config = dict(
    num_hidden_layers=10,
    hidden_size=256,
    num_attention_heads=4,
    num_key_value_heads=1,
    head_dim=64,
    intermediate_size=1024,
    vocab_size=2048,
    hidden_act='silu',
    norm='layernorm',
    norm_place='pre',
    norm_eps=1e-06,
    positions='learned',
    qk_norm=False,
    attn_scale=0.125,
    bias='none',
    tie_word_embeddings=True,
    parallel_block=False,
    init='uniform',
    init_std_qkv=0.0413,
    init_std_o=0.0,
    init_std_up=0.0413,
    init_std_down=0.0,
    optimizer='muon_variant',
    learning_rate=0.0132,
    lr_mult_qkv=0.4,
    lr_mult_o=3.0,
    lr_mult_down=1.5,
    beta1=0.95,
    lr_head=0.00646,
    max_grad_norm=2.0,
    warmup_steps=200,
    schedule='wsd',
    decay_fraction=0.819,
    decay_shape='linear',
    final_lr_fraction=0.05,
    batch_tokens=65536,
    max_seq_len=256,
    doc_mask=False,
    train_tokens=254600000,
    max_steps=3885,
    dataset='wikipedia_en',
)
MLP neurons of a small language model. Each row is named by its layer, matrix (down: output weights) and neuron, and shows model dimensions 128-255. Each number is 200 + 30 x the weight over its row's rms, rounded and kept within 0 to 999.
A block is one neuron, or neurons of one layer that tend to fire together. After each block is what it responds to, as a language model described it from the Wikipedia text at the highest values.

L6.down33,139,167,183,167,206,212,174,177,200,212,196,210,221,250,219,183,210,205,217,188,190,119,225,206,143,212,148,216,193,196,206,237,194,195,161,216,229,198,255,192,230,171,186,225,215,126,233,156,188,230,243,259,261,206,258,109,229,191,145,221,208,190,197,195,250,217,234,217,203,238,148,168,148,222,230,225,153,170,242,242,205,193,252,205,215,223,233,251,194,200,186,204,224,253,216,170,200,198,146,191,204,223,205,202,164,149,235,191,223,206,177,191,185,178,205,172,230,194,203,183,165,210,228,254,204,201,226,205
L6.down258,170,208,160,205,193,214,114,209,183,221,168,191,188,201,191,216,150,207,132,161,236,196,145,197,245,208,190,188,209,188,144,225,275,199,179,171,163,238,256,193,176,160,241,242,161,202,189,220,167,223,161,193,172,199,169,216,215,205,263,170,237,296,207,225,183,229,219,229,210,222,180,128,222,203,214,187,204,223,186,182,216,209,198,214,195,183,189,206,160,180,224,227,207,197,178,201,242,189,216,192,218,209,175,167,269,248,168,172,230,195,173,172,139,191,212,198,159,186,205,207,172,186,153,177,243,250,251,196
L6.down366,185,185,233,197,208,200,171,218,237,165,194,158,193,254,203,204,211,208,141,208,190,203,234,199,243,214,213,224,219,181,204,192,157,113,176,159,230,218,214,222,200,179,218,218,234,160,180,178,169,221,208,224,180,180,155,182,177,227,243,164,174,180,245,146,199,260,214,243,139,197,226,152,211,151,229,199,158,175,165,219,165,183,171,203,234,187,190,242,219,199,200,184,235,182,144,205,187,222,232,202,162,206,229,146,264,216,178,121,190,244,155,167,191,178,266,170,178,181,243,232,225,235,140,196,233,226,208,116
L6.down383,216,187,189,251,198,254,147,203,223,181,145,181,235,169,206,211,211,218,157,203,229,172,192,201,202,237,219,176,213,209,216,204,149,206,195,233,204,240,158,191,137,241,250,200,218,185,140,245,165,234,185,181,216,183,130,169,241,184,194,228,175,232,219,196,168,162,199,171,183,200,186,134,224,212,188,242,189,216,237,167,212,204,230,151,185,227,208,165,173,246,147,210,218,179,192,166,232,185,151,141,226,223,247,166,197,218,216,181,240,166,159,164,197,210,177,246,188,184,192,199,167,153,256,211,262,176,189,244
L6.down594,257,197,148,230,174,240,201,161,202,208,210,127,189,190,234,156,173,160,201,225,195,216,232,209,201,187,192,158,246,197,212,223,229,168,237,153,222,220,180,148,219,184,176,159,150,242,214,223,194,188,208,203,207,266,162,240,207,174,221,201,213,195,199,123,187,173,177,185,227,182,224,191,184,214,140,166,179,223,195,186,149,229,250,236,244,211,178,288,248,227,218,243,234,211,235,268,198,237,149,223,235,172,179,139,195,204,196,198,259,214,185,212,181,233,214,217,163,234,160,181,201,200,167,187,212,191,162,246
L6.down775,234,200,188,181,179,214,236,252,222,200,194,203,157,241,196,216,171,256,168,212,209,225,157,181,153,194,235,231,252,157,209,223,106,257,283,168,158,217,188,209,186,204,249,199,181,194,195,190,190,258,195,199,191,203,216,214,187,186,147,195,184,203,229,174,163,180,228,204,224,192,178,145,164,189,201,218,198,248,210,217,209,181,180,213,189,241,145,188,211,235,204,235,220,148,193,180,201,237,232,197,193,203,158,174,229,224,174,168,203,202,236,178,239,228,203,160,235,205,196,210,210,249,200,231,189,204,195,225
L6.down840,153,236,222,202,199,235,155,163,174,156,198,178,230,195,166,202,216,176,200,223,204,193,222,137,162,177,163,231,210,165,191,234,238,218,155,220,176,154,185,138,173,192,248,197,231,184,197,239,251,236,227,232,106,202,211,198,177,162,217,224,213,164,222,170,216,194,178,186,163,236,212,176,180,178,219,217,189,244,213,182,140,207,187,237,225,214,221,178,223,174,208,218,182,206,161,178,204,222,186,213,222,192,284,256,192,196,169,166,192,174,159,209,176,191,238,209,172,249,219,166,225,283,216,242,161,177,215,260
L6.down906,154,185,192,254,174,245,137,190,221,207,203,198,198,211,211,218,219,196,209,157,300,156,259,193,153,207,164,219,205,200,234,107,213,193,173,198,254,193,215,193,189,221,221,244,262,153,195,154,239,226,153,171,202,209,187,193,177,148,187,182,199,192,243,203,206,219,207,240,186,231,142,191,195,225,228,176,172,172,231,235,190,208,212,268,209,160,228,212,204,200,158,196,185,178,227,210,184,213,185,243,152,161,177,207,229,245,226,217,224,185,186,219,179,216,166,136,213,192,208,162,219,210,175,189,176,186,207,251
Description: Decimal point inside numbers. Decimal points and thousands commas right after a number's leading digits, mostly election-table percentages such as 94.3, 50.10%, and 31,500.

L6.down76,193,166,195,203,169,210,163,176,187,210,224,182,206,186,174,203,225,266,212,165,133,172,153,261,199,226,223,193,152,195,224,200,247,231,177,215,213,186,184,193,205,179,229,213,145,158,208,166,206,184,255,150,206,275,191,185,248,167,159,181,166,204,192,205,215,206,210,196,193,190,171,189,243,159,185,173,237,113,194,210,247,242,266,181,228,214,190,214,192,173,209,198,220,192,195,197,191,171,175,208,190,168,229,219,157,244,146,186,174,238,189,221,151,277,238,218,176,187,217,207,178,203,182,171,207,212,234,170
L6.down175,206,179,202,193,204,175,206,261,196,211,197,189,205,177,180,193,232,195,195,183,292,217,228,206,241,141,168,159,194,205,208,195,215,214,133,191,189,166,220,212,139,189,198,196,177,211,195,202,231,231,274,187,212,241,232,198,207,169,200,252,209,192,152,201,216,240,197,169,225,180,186,170,176,204,161,134,200,165,203,194,204,238,197,188,200,203,207,202,228,257,196,132,160,208,231,214,194,182,211,216,169,120,204,297,193,132,207,210,168,210,163,199,237,179,162,217,249,256,224,210,208,184,232,195,170,183,217,228
L6.down271,167,203,178,222,184,211,166,217,221,258,119,177,191,146,207,200,224,228,144,228,188,210,178,151,228,189,214,213,250,187,225,223,211,287,180,162,207,163,156,175,244,146,220,193,177,226,189,197,234,217,205,232,237,185,238,156,186,157,190,154,256,195,109,220,168,236,238,232,152,173,222,206,187,196,188,188,211,160,179,234,213,203,246,248,150,177,187,167,144,188,257,174,181,197,177,185,202,207,198,175,162,233,191,204,274,219,202,217,227,178,189,232,200,177,245,250,184,227,217,168,197,235,173,208,189,189,144,227
L6.down412,188,217,185,174,211,191,147,107,217,193,202,188,220,220,202,171,222,176,197,207,203,198,143,140,191,168,234,221,219,252,202,193,193,195,233,223,211,232,185,206,267,157,241,215,212,237,193,222,242,169,207,194,179,179,224,174,253,186,216,196,166,215,240,211,177,171,199,180,165,188,154,189,215,218,188,145,205,189,241,147,199,216,281,147,192,172,219,224,155,226,214,184,238,199,186,193,208,223,219,166,226,259,254,199,221,191,194,195,231,196,208,193,183,276,168,195,150,228,163,197,184,215,231,169,254,213,245,152
L6.down509,162,183,234,203,240,189,157,184,180,193,174,190,186,248,218,175,231,208,218,226,201,219,169,199,205,210,206,199,165,127,165,192,214,187,251,199,181,185,145,167,166,191,195,203,132,166,196,164,239,153,175,196,192,226,241,220,148,216,188,201,184,190,274,259,223,212,225,171,229,217,182,158,181,175,235,214,202,158,213,171,146,285,227,175,225,213,203,236,182,163,212,218,207,200,238,227,155,174,198,155,193,226,188,184,195,210,141,192,262,211,150,180,181,230,213,160,191,206,255,205,186,293,164,150,255,254,248,248
L6.down813,220,177,170,173,182,218,213,224,246,162,193,145,261,193,238,214,196,214,218,184,243,171,232,195,204,206,146,210,207,234,142,207,211,137,179,225,208,219,231,164,251,206,212,170,218,219,212,201,180,203,233,178,184,202,235,191,154,250,226,171,210,190,178,266,187,221,236,210,197,201,229,210,167,181,169,164,187,138,247,190,197,181,194,177,190,239,129,218,239,179,225,206,221,230,196,223,210,246,220,234,245,197,202,192,247,203,204,213,216,210,189,234,186,195,165,192,189,200,177,198,192,205,229,246,164,200,196,175
L6.down884,213,228,172,219,190,179,142,159,203,175,205,265,209,123,187,255,198,198,250,191,198,179,135,228,253,196,179,224,225,207,184,186,196,181,151,222,183,188,157,233,157,204,210,206,237,190,247,186,246,169,204,170,204,218,268,175,228,187,206,199,226,281,206,178,181,177,266,159,188,195,195,184,221,209,255,204,214,155,192,188,158,201,195,169,221,212,154,203,203,203,229,206,253,228,205,228,207,192,158,175,213,242,202,185,184,272,233,233,211,187,186,208,213,188,186,200,196,211,181,254,235,225,195,155,243,123,185,184
L6.down1017,189,204,174,194,148,172,161,170,220,210,168,167,169,200,203,153,171,234,176,236,197,192,184,198,263,176,221,178,219,202,177,175,213,246,163,145,177,207,151,257,231,153,154,250,178,181,203,176,184,176,218,151,224,224,176,179,191,174,204,192,205,231,208,237,167,207,247,189,248,214,185,186,184,223,192,168,203,166,199,267,194,204,184,114,237,150,240,192,158,178,222,230,218,188,136,240,254,194,197,178,206,233,215,243,187,200,157,188,214,160,193,171,251,237,205,165,144,193,209,228,223,203,240,223,186,182,227,193
Description: Space before a noun. A bare space token right after a determiner or possessive (the, his, her, a), just before the head noun, as in "the job", "his phone", "the ban".

L4.down827,207,226,192,233,224,174,205,170,221,173,196,209,238,210,231,210,215,231,171,195,190,204,212,193,190,226,224,170,156,221,262,206,161,186,217,165,191,202,172,208,162,228,207,280,221,196,279,206,154,161,197,151,264,163,140,143,171,189,138,245,194,219,175,144,212,205,257,199,210,173,220,139,197,181,155,166,219,239,218,209,179,170,203,211,164,257,260,193,183,226,193,219,215,199,237,248,191,184,202,160,188,168,242,199,134,212,180,169,185,200,160,187,216,257,221,197,211,192,255,138,211,252,182,171,214,184,150,236
Description: Mid-word name fragments. Word-internal subword pieces right after an initial capital or accented letter, mostly in names and table rows, e.g. L-or-raine, Á-l-varo, L-lo-yd, plus digits and coordinate symbols like ′.

L4.down567,178,144,230,175,191,171,200,270,168,251,209,218,199,180,189,223,215,208,206,221,207,177,188,174,228,210,195,174,165,182,225,268,262,194,184,192,162,169,252,201,175,182,248,203,195,189,227,182,231,174,208,219,181,206,269,183,236,190,144,203,211,240,209,208,165,178,237,216,216,182,180,199,195,201,176,211,212,157,154,230,147,198,217,195,181,179,248,260,226,241,230,202,185,223,282,184,230,199,194,151,210,208,156,184,249,206,184,252,191,231,202,188,174,193,175,272,225,221,247,213,155,171,254,192,168,147,213,255
Description: Conjunction "and" and word-starts. Mostly the conjunction "and" linking nouns or adjectives (legal and illegal, Handel and Haydn), plus first pieces of split words (qu-est, ch-arities, met-res).

L7.down43,176,265,152,184,206,168,192,238,172,160,254,173,213,154,239,212,197,189,209,166,190,223,180,255,242,202,223,177,183,178,181,233,212,217,233,183,196,188,242,165,132,232,195,154,229,165,218,203,193,234,202,187,158,189,187,238,174,242,172,202,167,220,230,221,192,181,158,179,180,160,175,143,231,193,173,221,200,182,152,177,210,192,219,220,219,235,181,264,207,221,193,150,213,269,228,214,172,262,235,196,219,156,192,226,288,201,177,175,244,206,198,169,164,202,251,245,149,180,161,249,184,209,237,194,214,207,227,175
L7.down70,177,210,250,169,210,181,219,217,168,212,216,147,234,139,219,179,158,231,128,238,161,205,147,203,195,159,210,192,198,226,170,212,174,185,178,214,217,183,220,191,212,218,238,239,200,209,209,172,164,187,165,211,186,219,211,179,193,195,208,182,170,176,194,182,216,190,206,202,187,162,195,200,182,217,216,217,156,193,205,250,211,219,238,177,246,186,184,198,246,194,189,151,194,174,184,122,147,236,209,194,228,214,212,178,260,175,217,171,197,241,225,154,209,210,202,207,215,180,184,222,196,226,189,230,229,201,202,280
L7.down302,233,203,199,250,209,209,200,187,201,228,172,204,243,234,270,171,255,228,240,168,190,147,188,210,245,172,179,194,201,255,262,166,185,144,218,179,194,203,169,231,213,207,169,209,229,220,178,219,224,248,178,226,199,212,168,203,195,242,224,186,209,254,193,218,148,147,198,218,211,208,178,200,223,196,243,194,167,246,206,244,263,215,219,209,184,180,177,193,159,208,158,226,170,238,205,200,215,205,154,210,218,195,221,173,164,155,205,155,225,230,176,206,248,146,202,169,164,174,152,223,227,241,171,135,232,181,210,225
L7.down376,218,200,221,171,206,147,109,189,205,216,179,238,211,243,214,153,224,187,175,219,179,206,241,224,192,223,236,207,200,193,195,199,172,228,169,168,165,147,220,215,176,191,208,242,144,202,240,223,191,177,186,236,196,181,210,181,203,165,181,212,226,226,180,171,204,189,188,204,226,211,194,213,244,150,173,214,212,180,197,135,216,217,194,216,203,205,197,245,190,227,200,178,222,150,186,203,194,175,237,209,212,236,192,190,318,169,227,163,218,168,206,202,260,182,168,192,217,206,188,183,219,132,167,219,198,230,234,146
L7.down423,196,181,158,234,184,237,183,180,146,217,160,200,199,223,239,231,224,225,199,245,195,236,197,159,236,240,227,218,191,230,210,199,226,145,199,228,229,206,239,174,218,216,216,212,143,232,224,201,203,177,204,231,163,153,171,138,189,170,206,230,174,188,201,202,149,193,210,171,201,149,216,192,211,178,210,206,187,192,184,138,140,218,180,189,204,217,202,230,187,253,193,154,173,212,200,214,221,177,220,211,212,193,246,161,190,205,187,213,212,215,228,241,217,159,232,273,221,152,173,267,205,176,232,225,165,210,195,212
L7.down561,151,168,170,210,232,220,118,175,200,240,178,201,216,210,272,215,223,181,86,227,227,198,145,200,233,173,223,182,233,214,214,175,204,153,193,216,194,207,170,187,219,139,285,241,234,228,175,197,232,224,204,166,209,205,225,188,220,179,214,240,195,216,183,192,175,197,246,183,170,187,236,192,203,243,158,196,209,190,213,190,217,200,223,180,153,220,188,170,224,214,245,178,228,187,242,189,203,176,189,209,263,184,194,202,282,201,215,197,126,193,221,179,260,204,214,196,170,214,174,189,188,229,207,232,203,174,192,165
L7.down716,207,195,213,178,164,174,96,163,191,185,172,226,225,178,191,159,151,219,173,246,216,197,211,192,200,138,207,166,191,205,175,221,202,222,181,224,216,198,201,182,240,226,169,173,184,152,214,191,187,235,197,207,246,168,180,229,276,202,180,197,215,200,204,200,200,265,248,201,180,180,160,206,216,218,192,191,169,177,184,201,134,216,224,230,191,188,210,211,181,226,193,217,244,220,169,173,231,225,228,185,307,258,167,252,304,201,209,158,240,263,229,203,229,180,211,225,175,212,188,214,208,139,230,188,223,177,220,208
L7.down774,185,203,230,195,219,230,146,162,167,189,213,160,176,185,194,92,232,178,147,179,231,207,172,198,230,184,198,174,225,151,191,230,225,219,198,214,138,192,195,208,173,202,158,174,188,134,185,122,172,182,215,136,211,176,205,187,201,225,210,211,232,199,234,233,172,205,209,223,153,183,190,236,175,225,189,209,174,225,258,190,158,136,173,245,174,208,215,158,203,231,233,202,224,175,207,219,202,213,189,244,161,198,249,182,243,217,211,195,190,241,180,175,179,225,219,176,212,161,149,193,191,226,210,240,199,183,243,177
Description: Clause-boundary connectives. Commas and connectives ending an introductory phrase or opening a new clause, e.g. the comma after However, Later or a date, and and, which, when.

L6.down221,207,172,198,200,232,210,178,150,178,202,231,202,285,228,198,191,188,206,189,217,120,197,174,189,170,188,211,219,265,179,201,179,201,192,169,171,128,179,169,171,209,203,201,204,217,209,174,239,215,190,190,182,206,180,203,186,177,158,204,283,230,173,180,239,147,175,172,177,194,228,206,163,244,210,253,205,171,184,162,175,219,167,179,252,210,205,261,232,128,243,225,181,197,254,171,211,210,172,201,284,245,247,154,225,199,151,168,196,198,237,231,176,248,158,260,199,183,224,257,195,177,212,204,182,236,191,197,199
L6.down286,245,196,152,230,229,107,227,247,193,171,170,173,227,218,154,210,199,243,206,209,190,195,227,203,218,200,229,264,195,244,260,196,230,222,234,173,202,214,223,185,176,181,193,231,195,231,250,204,142,224,180,185,209,172,210,169,154,204,212,229,166,109,217,222,184,200,227,249,210,249,196,213,180,230,240,203,174,233,212,163,185,233,215,218,217,195,171,252,171,201,211,211,149,157,190,231,187,207,151,229,154,149,189,193,166,176,163,202,198,197,205,184,267,159,200,178,210,166,179,169,108,172,188,220,230,203,173,154
L6.down442,201,200,207,163,198,166,205,253,179,146,215,178,235,222,156,153,213,186,158,244,222,247,178,203,224,230,192,206,234,236,194,223,208,199,175,199,232,182,205,234,228,178,211,189,174,201,212,203,117,198,178,222,186,185,176,167,233,169,205,211,222,187,152,169,201,217,236,237,189,195,214,225,242,206,191,193,178,248,243,132,172,187,136,164,203,177,219,217,206,217,204,214,216,173,215,137,194,207,248,187,226,221,238,209,266,232,229,203,230,235,169,231,195,173,204,221,260,206,168,183,187,210,234,209,202,187,231,169
L6.down557,185,193,152,191,190,176,170,227,180,214,137,210,173,177,176,219,176,150,257,242,204,152,206,161,208,210,156,223,152,178,197,192,225,213,180,192,208,187,193,192,203,222,188,209,171,228,199,152,183,271,191,195,228,184,162,174,236,212,152,235,228,202,174,151,162,186,224,230,217,160,205,158,265,194,207,199,166,139,173,214,250,224,192,237,196,188,203,277,202,199,110,235,166,186,219,171,217,205,200,196,210,147,208,181,227,176,219,243,184,219,199,172,237,148,206,215,266,206,225,180,182,177,202,183,210,228,161,227
L6.down739,180,171,160,249,154,174,169,244,186,169,247,221,251,269,224,177,211,185,164,186,168,206,250,143,203,177,192,239,247,232,268,179,145,214,196,204,165,204,232,198,247,221,169,209,207,162,219,249,221,191,205,211,212,191,198,188,171,191,190,204,196,175,219,210,156,209,189,189,185,150,202,222,192,214,262,142,179,221,240,210,228,252,218,204,218,191,203,207,209,124,167,243,210,198,226,225,148,218,170,205,215,259,174,223,192,149,156,201,188,176,158,154,222,229,216,227,191,149,215,155,233,217,162,161,172,223,145,233
L6.down769,228,243,166,223,177,167,232,183,218,166,144,196,215,183,212,203,210,204,220,218,189,193,203,232,221,185,227,226,216,213,195,162,189,190,157,211,204,203,164,191,187,221,239,218,241,182,216,206,183,233,185,226,167,216,246,145,213,209,202,231,187,199,231,204,218,170,207,188,234,234,195,160,251,227,221,186,160,216,149,200,222,183,162,189,164,171,181,284,216,183,225,182,223,190,174,231,219,206,198,210,236,222,222,204,234,127,171,218,228,218,247,215,188,179,186,200,158,213,199,181,185,124,205,222,245,232,272,147
L6.down846,194,203,187,162,232,157,198,169,177,204,175,166,180,170,190,249,197,208,192,216,261,191,205,184,206,233,188,208,178,195,225,229,186,208,151,196,224,204,182,235,171,208,182,217,215,191,200,201,193,225,224,183,116,175,206,174,203,212,172,245,147,197,215,209,168,172,221,218,184,191,199,245,180,215,214,128,236,192,214,181,207,147,177,212,185,188,203,183,142,236,167,224,182,206,220,172,192,173,215,249,188,239,206,179,243,200,216,132,229,238,232,247,310,193,211,226,209,231,184,219,259,219,160,213,163,233,167,201
L6.down947,236,177,161,202,240,206,194,165,217,207,170,249,146,165,137,212,203,197,248,191,206,210,213,175,232,135,254,214,178,204,185,185,233,204,227,210,258,136,176,149,250,191,199,230,132,208,188,238,181,207,226,203,215,208,234,126,182,212,215,270,184,199,194,213,208,202,231,192,207,188,197,196,234,208,241,205,167,156,215,162,233,222,184,180,228,165,203,153,212,214,208,172,179,189,201,173,155,196,224,219,196,210,206,156,229,209,167,223,161,200,235,235,219,147,176,148,183,194,196,198,207,171,144,146,210,249,217,177
Description: Introductory-phrase comma. The comma that closes a sentence-opening phrase before the main clause, as in "According to NASA,", "In March 2010,", "As a result,"; also "that" or "of" in openers like "This meant that".

L7.down1,207,154,185,163,240,218,150,235,153,227,230,247,203,181,157,207,199,200,183,216,193,207,215,221,210,172,160,186,192,191,199,172,191,164,141,208,224,196,189,246,176,240,188,228,227,216,215,217,218,167,209,184,179,174,211,188,191,196,223,225,243,201,194,183,186,194,224,167,170,214,207,109,245,218,175,175,198,164,220,169,173,196,205,216,184,177,177,194,172,228,214,201,191,191,207,176,198,198,223,204,186,157,199,236,199,200,163,178,233,214,228,200,198,182,172,193,184,187,185,222,238,202,219,196,163,160,162,188
L7.down12,193,186,217,234,199,194,130,206,231,190,261,195,164,159,249,206,233,193,203,187,246,214,176,234,196,187,163,142,233,192,153,234,222,144,149,168,162,183,181,161,166,165,196,240,188,194,224,205,193,187,200,195,266,186,275,200,211,210,209,169,236,188,206,257,194,223,231,129,253,176,191,153,169,229,254,231,204,150,195,158,199,225,239,173,213,140,184,198,167,227,235,200,184,164,191,200,231,168,200,199,160,139,188,251,173,213,261,230,195,174,217,234,161,229,224,229,166,138,203,218,162,262,193,206,301,211,204,205
L7.down187,199,205,157,254,177,173,199,205,208,187,198,231,221,183,205,227,208,230,230,241,185,205,240,218,245,206,215,140,171,174,191,220,203,202,205,187,192,153,207,148,211,121,252,240,222,188,223,181,218,228,237,218,162,195,253,204,169,191,239,248,194,203,181,229,192,253,169,164,172,182,157,202,190,165,251,219,170,157,245,187,212,179,186,209,249,166,222,123,162,202,163,219,173,266,198,130,230,174,182,199,192,174,196,214,167,203,220,231,156,190,233,191,193,193,209,257,216,239,185,166,163,169,254,154,197,220,225,129
L7.down404,146,189,233,202,228,186,241,195,172,173,232,192,236,222,202,171,186,220,235,203,181,276,202,131,270,195,167,214,172,195,210,138,261,179,197,186,185,247,219,243,168,171,205,175,184,228,198,279,203,203,219,172,192,179,202,231,203,243,198,176,168,179,222,242,199,246,190,217,197,201,166,151,181,176,216,136,231,216,221,175,197,207,209,203,266,193,161,203,173,226,203,196,220,275,156,256,219,233,194,196,199,221,217,228,169,189,228,217,182,230,195,182,197,181,236,212,212,233,132,220,202,229,239,183,210,193,148,201
L7.down496,199,243,158,221,188,244,254,194,145,206,227,230,222,225,210,244,157,173,172,170,209,196,159,175,188,195,222,221,209,211,170,256,219,176,166,223,199,204,223,241,160,195,229,176,219,213,213,238,178,217,200,220,193,220,243,256,237,186,214,166,187,233,181,197,149,229,170,200,127,211,250,192,192,198,217,231,140,164,199,215,197,179,165,232,242,199,181,162,196,178,241,188,151,222,182,136,276,229,227,201,223,121,172,159,179,246,198,172,222,190,248,209,226,209,243,223,194,227,215,178,186,183,156,238,179,208,228,265
L7.down690,199,214,160,200,176,238,221,178,181,181,194,204,194,230,244,219,220,185,213,134,194,228,202,182,199,199,194,228,194,180,221,200,226,195,216,195,167,171,223,174,85,243,157,202,203,241,223,125,233,188,232,230,211,197,224,174,213,205,275,199,155,199,213,238,219,198,179,201,138,167,156,249,174,201,233,213,201,167,187,216,180,233,129,173,197,275,185,211,169,210,238,236,203,199,164,188,223,245,162,235,246,200,185,189,159,180,193,226,222,271,190,224,157,167,206,162,172,192,207,167,242,218,172,232,222,237,261,200
L7.down777,230,160,177,238,246,249,257,210,169,224,172,154,170,227,241,232,199,156,184,223,171,192,198,194,169,153,212,193,200,197,244,213,216,205,200,214,182,217,130,196,224,260,169,223,244,183,179,209,162,193,222,197,214,231,235,185,172,169,260,207,241,206,173,155,201,197,164,136,188,205,173,198,140,169,208,241,212,177,214,209,172,186,243,228,228,182,163,212,210,199,193,192,211,217,226,165,234,210,225,155,213,186,187,161,193,228,157,258,196,191,147,172,177,216,217,225,141,203,212,167,179,163,204,218,261,170,207,189
L7.down860,190,255,170,180,205,209,292,198,195,248,208,237,213,215,208,204,198,269,200,209,245,218,184,152,247,234,177,239,173,175,206,242,184,190,177,225,247,165,224,196,174,140,181,214,227,193,171,184,214,175,227,198,220,250,204,194,210,260,139,210,206,224,221,210,191,232,126,155,163,213,185,159,202,238,219,178,207,217,218,199,230,216,209,201,158,187,184,191,214,199,189,181,226,219,156,260,238,205,203,195,217,245,191,225,164,166,211,142,236,186,193,207,166,184,205,259,173,207,222,202,176,220,246,234,181,195,232,188
Description: Subject-to-verb boundary. Space before a clause's main verb right after its subject (they, the series, the song: aired, rose), plus mid-word pieces like Ches|s, ves|s|els.

L4.down536,210,194,200,249,268,179,196,192,221,159,196,208,185,164,163,242,226,216,206,189,232,151,240,217,196,237,229,169,203,244,242,224,246,193,205,177,212,224,246,204,175,227,250,192,242,227,268,217,144,233,150,164,218,180,188,197,206,224,192,241,202,153,176,249,229,153,192,168,221,199,290,212,126,210,180,223,227,222,182,175,194,201,209,175,221,235,155,136,191,188,167,177,214,183,166,145,227,184,228,183,169,201,210,218,186,149,195,162,213,191,198,212,189,196,185,235,196,236,188,209,184,234,226,190,213,233,210,206
Description: Verb after subject. The space or first word-piece that opens the main verb right after a sentence's subject noun phrase, as in the track peaked, Fiedler garnered, Justice re(jected).